Weights of a small GPT-style language model, trained from scratch on English Wikipedia: a variant of Adam for these matrices.
MLP neurons of a small language model. Each row is named by its layer, matrix (up: input weights) and neuron, and shows model dimensions 32-127. Each number is 128 + 24 x the weight over its row's rms, rounded and kept within 0 to 255. Numbers have three digits each.
After each neuron's rows, "fires on" lists the tokens most often at its 100 highest values on Wikipedia text that the model never trained on.

L3.up110:127097147118144111153169119157159122126143101159142080131154111128126160105157140138121158130116120147160082115113131131154131148113134145117140140143117150118153155164124123093173129197083133157142131078118134121181131157125110087148122102115101137136151124175090123155128155153118115144
fires on: " rele", "le", "ace", "ase", "ce"

L3.up40:112147137102093152121130141151153165097073151147145137100138130132137128117092113147153162092165114118124121094145134127118138089101110146143109145111146094186157138197120104171152064121148126153115148109102098118141131112166121127138118077115130110114135152118161119103082132108088149154
fires on: " at", ":", "hed", "end", "ated"

L3.up257:134123150127142113141176108110100126141160161166136087105125114127142117122116153170115116115137085142123168111138122110148086148139152153146093146090131136154116147152107151100144131125158135148115170114131155075130115090104142129100150126109116126137222146152127119134126127138170115120
fires on: " j", "j"

L6.up243:109140148147138129145089103126151114128115169112117095118133140154112103093147152075123140111116123129110135138114137092098143099148155073126129122133170190098129178138130105138106105146144121134127187106157137125167143126111147101135086114126143150126121172112094132132215147152201121117
fires on: "p", " sp", " ret", "id", " cont", "uch"

L6.up166:111128099111120096182172134129148165160164136131120100123156160152122182122126132079105133098129138146133158114123126180127113162086138144170119073088125136111113101130115133128117124135152097140115097115151105153112135131123131133107103139140138160116119150152102130152090161106116108100
fires on: "e", " as", "c", "t", "j"

L3.up294:106132120107121131129153113161112106181113154125116138137126122141123106105075134149103111086143127126120172143106145143108124140105175106158138143159143145078093140123145124127135063119142128156145160097114105079130134168158127156084119113134125140119135139128131144184158140146083145152
fires on: "l", "ill", "ist", "el", "end"

L3.up227:085145142115167126130142151123122148099117152104143095114108132131122163102111161120121142100174118148114081155116109146127131159106179090100146141144146156169119145108140083114109080120078131152134115129149153141119135130182147108118085084119141145124118139130099127108117151145140126167
fires on: "\"", " m", "ank", "ame", "ach"

L6.up213:110145119087133153136190158165105143122169165160111076174127113107118137116076115161133164134127106113108140132146170112128117123103143124161115129081100118153157120094134152156175116137101140168135121129144146150136128110100107093151153154187143138152157146109157106109140162099121090128
fires on: "t", "et", "if", "ic", "as", "ad"